config.toml
num_attention_heads = 8
norm_eps = 1e-05
positions = "rope"
decay_shape = "linear"
MLP neurons of a small language model. Each row is named by its layer, matrix (gate and up: input weights) and neuron, and shows model dimensions 320-447. Each number is 128 + 32 x the weight over its row's rms, rounded and kept within 0 to 255. Numbers have three digits each. A neuron's up and down rows have the sign that makes its largest values positive.
After each neuron's rows, "fires in" lists the words (lower case) most often at its 100 highest values on Wikipedia text that the model never trained on.

L3.gate80:165223074132160126158102127079151137097093086065131073111080101106173139156164122110157154169047098116106088135146107082143081122184168157119149157128121132172113116109101120099077097094174137162138104129185123109166131158081184138181149110151135107203131141142158178106141130141094107209068157128102103146078107099194101163106098071148131099161071191095127130117045122147107142096109
L3.up80:116133164104092181152144135059164073165126094132102109114114141171115133220131192094107151116123137156105168120123108121116162150143088119073118123103135133141157084149152168124151077124147124098176145129059123133106224177088091105103172171129108111132110103116152145152151110161112161153178165111120068136092140171160189120142146082149152182188114101136159127163084128101111142096109
fires in: "did", "does", "do", "performed", "blue"

L3.gate118:144132179112079146112108114115113081136155092115166164142133196110117120073169140109089145166141132135067123162067099149144128179131143104132098134124175127174123206178144156106112120114098125110066116108132143065140144109126165143135114115087111158119152095062087082137122113133142163073098113129102182113131086143165150105059078106089075095119131151107113068106073153124134143093113
L3.up118:133105144134104143049122099137147159127068131170117154097090141096147148126124098150217175108146103071062128164088150112104180137134089161088134060146182095158112139122150150110123081178132042147090140173124116057143164083151136175106115132120171146153057151119113060140145118154166164066101160189086179103149127128182146098085100169095058146116173097079090092117103124154117065103063
fires in: "to", "from", "with", "toward"

L3.gate415:111165117101107083104168078126135144094125109127182173139149141149108182172108087123183123153153151152140148110125157159080170142138125134123173099159153122093145189092084166087112155122099110144125158143130107138139111112104187120120078158142137180087097158094074113085089127154139110119127100111118127152203153130086162053162142117085097093152141163119129070131147111106121127129095
L3.up415:138167090095129127149102118134150076126128109105122174117112166093078135100126186085156135144114118063168091135144082085120179094161171058158145070185123136127142173115129157112127116089086108165149087116167120058121073134101133129108139155191122102128137176115119148097122122105183130122157083086142095136119175180126148109122134073132115141141124149145134169166137118146080145136103
fires in: "as", "in", "into", "1"

L3.gate797:144121116109160214159145075140121114138179124150100138127127108105120143081156131135119160119134095126152153136129175115177133133184080196124150133138142091073139176096096108125120097141126107164170111147138130106128110137150160148104091139100170147155159141083090146162111214136117152057109136124079085172146193137105198055130141110131120086120145143170161127148140057103140129124123
L3.up797:147124134147161123170140101141137131081143147100140067187143110107108125109099053149148174136106124137054142108142153134148106158137097175167142158139110108070161165154110084139125129115103162148092090127143140122102094151153090166124091080123175062183127096073082103129118178131045129119080147058076112159145172086094181128074058129126124140109090160204121095151121097191192078104129
fires in: "to", "attended", "toward", "for", "up"

L3.gate558:148113163058110108120090130158132180046176078095183185113170141112155124115115151089054115124165168156167157101135191090084096112087198108135138185119090096051156124027105216137096142121098188152108112149080081103074124141101093091031124123106131131187147105119148117130092182160123160136108202095142122087127186100114092109180141104122175064120178213137149125082168115167151107150162
L3.up558:096128132111121128100132082146139075106151084109128159103108159149143163103131113125062075131102071114132083161129111112124151105178129068191118123154177143186089078080105127158158106117134081186160169137135151098107119187120107148081127127183098117145111145082124098158120145158136151117135111096226108147187115141104097119132123141092103085148163129110109179127173135194152150059068
fires in: "the", "a"

L3.gate1183:156119149110151144126149113109120118092085139066093092096077092116101129130133121126126143160160125129030132113077155144152132206074049152139041157101118169124114117145119076085132136114139154144131191111170122147100136094151127128191113088094137097086116150102052128114143142226102141122122162068145096128146141108112130132100133116080170123148114123101180179133091104158146149106086
L3.up1183:166156164126187173130150183142125092088073118106093087131140153140158118193179123079136102125095097114101150121138132106142077123099113168075131106104149129124120148108119147123161126082179165114104152129132158135145148111152112107103106118127141049100154153133112080131117089178122135171111190045074129122134103082115133157113107169095209127168144127142155187111115131092117150114135
fires in: "helped", "to", "that", "can", "help", "should"

L4.gate1348:097168167149131114137092134170085190182180121133155079119145119117129133118145158202096098076092117158126093126108117124133078146085166105149168116056104122113169146120084181153141081097123126157117140152121140092087100139136133074057084122153124146091133078100127122172100135125116072198099124116117077164162148103144100139134133126119145161124129145047103128123125192139111153159141
L4.up1348:172144124179155114166097071144138160140108144146156126136095158085104150105165084099085090065146090093201176137141108132095082168125130185136142071149131141119120151144052187118166096131179108095142145157113136048178135122101105105117122138091151098112127059183105165129107116162081125139190146102137098136128100166152139135111118125117114081111149104065165102108135118123079108119122
fires in: "of", "from", "death", "to", "for", "died"

L3.gate334:134160128122124119133208089130145082109120116162106115118087134209098135153147091170114083148098094190145155077059159098128110113120106151112119141103147104131168174123106078105103138129182159170190071159148071140207089143153122099144171136080127128011118101121151129160104132107139118121120129109129170143089143110126207116110185158102108198111120122124109108132121123169137093115169
L3.up334:143136135166117097081096160107132113150139103139129061140136155107108104098195092153089107155125097174111127092092154174104129156095141174128115161091147115148145179119145131111103085105169124152094154141185165115130113079088130135143189127093152117110151114142092097118197112123107106086093169171072125128152115084134118139109100094161127166109132140141141187100180120139168115159132
fires in: "to", "reach", "reaching", "toward", "for"

L4.gate1587:123174122128109150145069167141167122143125102137129172134137095114108145124216106136107103195106109054061066120151134109124069102099081105095184177089146162161095146104129143158093094090141090089135176106104082112205106141122085131121114119154072189180058140090084123088151171086167104134123147165124157141079172101149083119146183112104091116106171092158095140147188146110091183097081
L4.up1587:119072138140130132132175084176121104169164130142169125099079093084147119163113144154149095150126121118159099158104144078131089172065117149138108128075094136154135110158127177148146096145153109134122101142106083131188133152126068174172143162162077223163179129155149155136102106125114143174099091135136137123154158107155072132119194170128140167139088130124085135137047047046097143095164
fires in: "of", "to", "on", "from", "by", "for"

L4.gate1220:087144113126145081081167121173048101145124127098126096132104160122135135121107152153174195164101120138057132163154140177135087084152115103175065177118127118134087063086088156131043136119148174132105140159124124140088127111140119084151176175117129129117106144104162109160108132145141058102133187123095097148156178110084111117160205195158088116096131161139164156082132148115071081161133
L4.up1220:137177144115114098097113096160083078159124133088121080124090182124136175087116137134108185168110136130108087154176140195090096142119147096088086139185114107121100089133136160097102103064145161113101110141093126161143133148123094101143114193120115161109126125104144123134137093176126125134097200106089165174147142112154144095152142145145090127120135147144073148123135134114057065114161
fires in: "which", "how", "where", "way", "time", "that"

L4.gate785:182142109143139146118143136129134170078144157176148119118163181158136147110120067174133093152113096141110093115166134143099161132143099157082166162088159121152134136081204141103112121156100146155119063175078128118095076117100084130176131156106112118091150111087166113143087137098110098107160131085165106086131101093117133091127135060103117140148141105155110123106111145160149152107114
L4.up785:082128103136096156136156195181064081199149149178115088139187117179153155097128120116142139158100186122114162100067163105121150145119137099119144120148132166113132159088153206151063126044117133111122132117144134124155023171154098142148167181186137154125109130172072129105101169154190219153080106146083143146097092109141085129105109104088158076109099151171117094088129145134077109093147
fires in: "with", "goes", "of", "addition"

L4.gate145:086156139065106155127135078192132161133143097072175157120123184097085114162164150173120107099154133167111124134162175165135089138147092070103089115150145132099143091145093124104127134125072144207111193117167175090090129167136088096186134142120092125121112147086140147118116151140166155180121142111106145096133149175190134079116160106118122095116159072100167137105115180125071153069059
L4.up145:067162142124100079151110090164161126142068162160180125118109193141086090098118119168049124119157102150101120120122135142142113112116110118131106111169161128088079073150127064073125115171085155089109128103126160065100160161171114101155107177136136132154116121070123139129140132122193133200062143114105086153140144181133169107079159094122131112150187079123121162115122133130097193095075
fires in: "that", "who", "which"

L3.gate840:072157105117111153138176101106100180114124131135164148100131144071124138082095192133086053084074117082102073134063145129116146136107119125110116128153137095156132133113107092131078072142125094132142135048127089162185130104131151109106108180151117143106136104148141130112090143150127143128134133068165122080076115077131147139148169103135131105140133125152178155158134086140111177142145
L3.up840:110143134051082172105111131121147091100152096113160104145173151126108120139109144171113146146082112093121100130097136118075105133173124138165123124125132161152165127150129113169082144080101191204144208118154092147128096137130159129120120194170138152063129154147070120178131127138118156146110142086171139140036131160151141149183127150138099186090123137120106191118105073157130174129147
fires in: "under", "of", "met", "faced", "with", "against"

L4.gate953:102153120181144082130142093165132134063138119134100146148113105128180076126166122110116136095067110136131143137161147075144131077026119074065127127109148082144111129154097147024135131095121133133092140104098103154162097164162198106142054114143095149124102120126168115117165151205159107185131128133145182114157139108191133097133098114151113147150142155153098091135220141078105108171123
L4.up953:066119137149121114141141112032109113100181170134148136151124125126132125123122117135087084108063117101177092129114147135174157092060124130146090120140062101160171163151118129061072132111139193162164099127114123105112146164131131174128118092138093138132120073121152110174088149165120116139150168208125110116138098121171085156140111152191134101114160122163155079150108148130119107119139
fires in: "of", "used", "use", "applied", "uses", "with"

L4.gate1621:078106123147118054123139094121151119116079111116131112105098110104090123176108136131149113118156135154098132109157141118138126191136160141161140135087148143118101067070182176108148113143123110132064070162159155184125126135130165114070098143169136147117069176139130089067117171146166164143125122085133143149141117155095104159059131140151166100120089112148130123192148126118141142128141
L4.up1621:142138133158125144120187089107110100092106080160194152131181099156149120099144130057107108208134116138152120063123104147075097179135092153168143195153165117122151121088115088148093138142092093090112149122116175129150140108118105176085109173106140138121118138118075160105132115139159089102120120091066115142155150142123114184134105109133131136139129131114150143090077088096088166128148
fires in: "with", "of"

L4.gate941:100089106132177132099155162117192129107156120152148131147147121115210088151161161153132069145142114068107117156147098174107148107098106097119146129114104129175112161105100150077109099167081097094014168148197133151178055091144120163080183204096192118134118152117150133142097185104155139132144081076143157067179142172125140145114146093055203052119081105106083140143094123168188097096108
L4.up941:088111156052157088108140133135171086189168080095106196099134124146209102127136120132124110141139094111109100195142097149105156139122147102156143203128107125157070139140106137160073107155138156166126114152185139111106130052139106148069181141176161091112131161142149145135109163152154116168154124094110148126163128132139137128116075107124149094093111083119086145137104087166155109097000
fires in: "in"

L3.gate1084:141111144098094125160146137138094130113150124066168074139118176153180149141180132146050110114092151105152105078094100123204109068133142142194170134062176114153114097108134116123169117132113118113073106157159172149082104097128113138177145172135152195089146116129142128066121173154116149180126172099142099143177116116081066107162108091071139155130129141179106096063090140129046146154095
L3.up1084:177114170119095151099103198145153187165183144134120075100205123110094110178149089130130172158133128169239158154164107180093099115093098159140050145141121104125117112122069141186136135147111133157091113070170148106169093149115141165083171131146123133132110113106112116137103183082122130192135185116152109119164148107140129135091120162122111168112157132149136116119116129154086145107100
fires in: "of", "chrysopsyche", "to", "london"

L4.gate705:085173124147156174092109159133110114092158109103166149140092134137198125135173154134128087139119190177159083146115129066137101122134128161106221132153151140124119118090124179114089071130140137134172118131118134164138171125137119137120143118111138185104142117168124119200160115087118144087157120122151164133167171130181131185107124173102110087111135105083151068136146126149167130144109
L4.up705:136142211156083144141112151121080135085099142149156211128117047125115153147214104101121113107156137163117128092079129109124133193174081190153147143164144095099113112090079175111140125132107161140152136090127108123138126055138102123132114148169170159143164125159177179105110097077122117098139092142152137116134106104139068147146131091110160113098131108096096088096139139054148125140084
fires in: "of", "in", "by", "from", "known", "with"

L3.gate1141:133134118176208077084145173142092114174172102145162142133128086095113118132109128119131111099128106084127095158153170083135118172120128122164148104121158162126114139142110117096171076118146095129081081171162161095106097184093155067110059152145155117169088125104146185089122123139127109115143175183098174223139145160082133127087090119144122096117156136145112123113063154201196133069134
L3.up1141:123112126133152060150113098123157109151110106140108141089119137107085095168152098122114093107139145108164073151094213099153117148154112140171109084113121093159090104117103109166117112100142198145129170142107090136139134148122091073120133165070078079192093121157119158103081133163059112157136197163115171150150125166109137148139136096124095123076154145121184058107108134112231171061135
fires in: "that", "which", "how", "where", "only"

L4.gate305:158130129126092140111172207135123088137104121118130116115132161113141081116131124176152083143102141101116193118090157134167098088145140124130124098088181070108114139129115114162112122147163173170130085069125139156094167135156124076144128156102107161105113108113098084107152105111146098179080154167146066150116076115135139151087094129088101111101065153097117143055135116140133100130074
L4.up305:164128149119079206066105145164063113093111141151119103111125149108139112136169167102105103134126126093119132135181123062133096135105088127120131141122074081144086104166135127142141110097118115138151134147103138113144128116141069101077126113093147144111150075138130099139093115175168076108156184117110152154088120134095093083120143076166163145122194126065137170148061099146176110132141
fires in: "did", "cola", "oclc", "does", "colemon"

L3.gate1302:118138137136129112146103116147066098133128182146111127079141161107143160107113122121067132120123145151146114070151162119081144171131109132219095135175204158141135149125115139166180120112179106145081142124131065170082123155101160171118163109140136178143081174148121078176103161109165127109104201135120160088148111090168121117120117040112118171152073121170191100135138123189122122158116
L3.up1302:153186108145113106153175148099087155113141168151152078114100140139214143091093136135159202071088131160126143110085100151116167141160087140095125078178135116124093183148064169160095129079130133142124173148165130112134085133147175165080165112155107138174073166164098098113146159089113132131083139112117145083099193118142124190116153107084117165131118099183107140146170116144093200104106
fires in: "to", "with", "by", "main", "of", "into"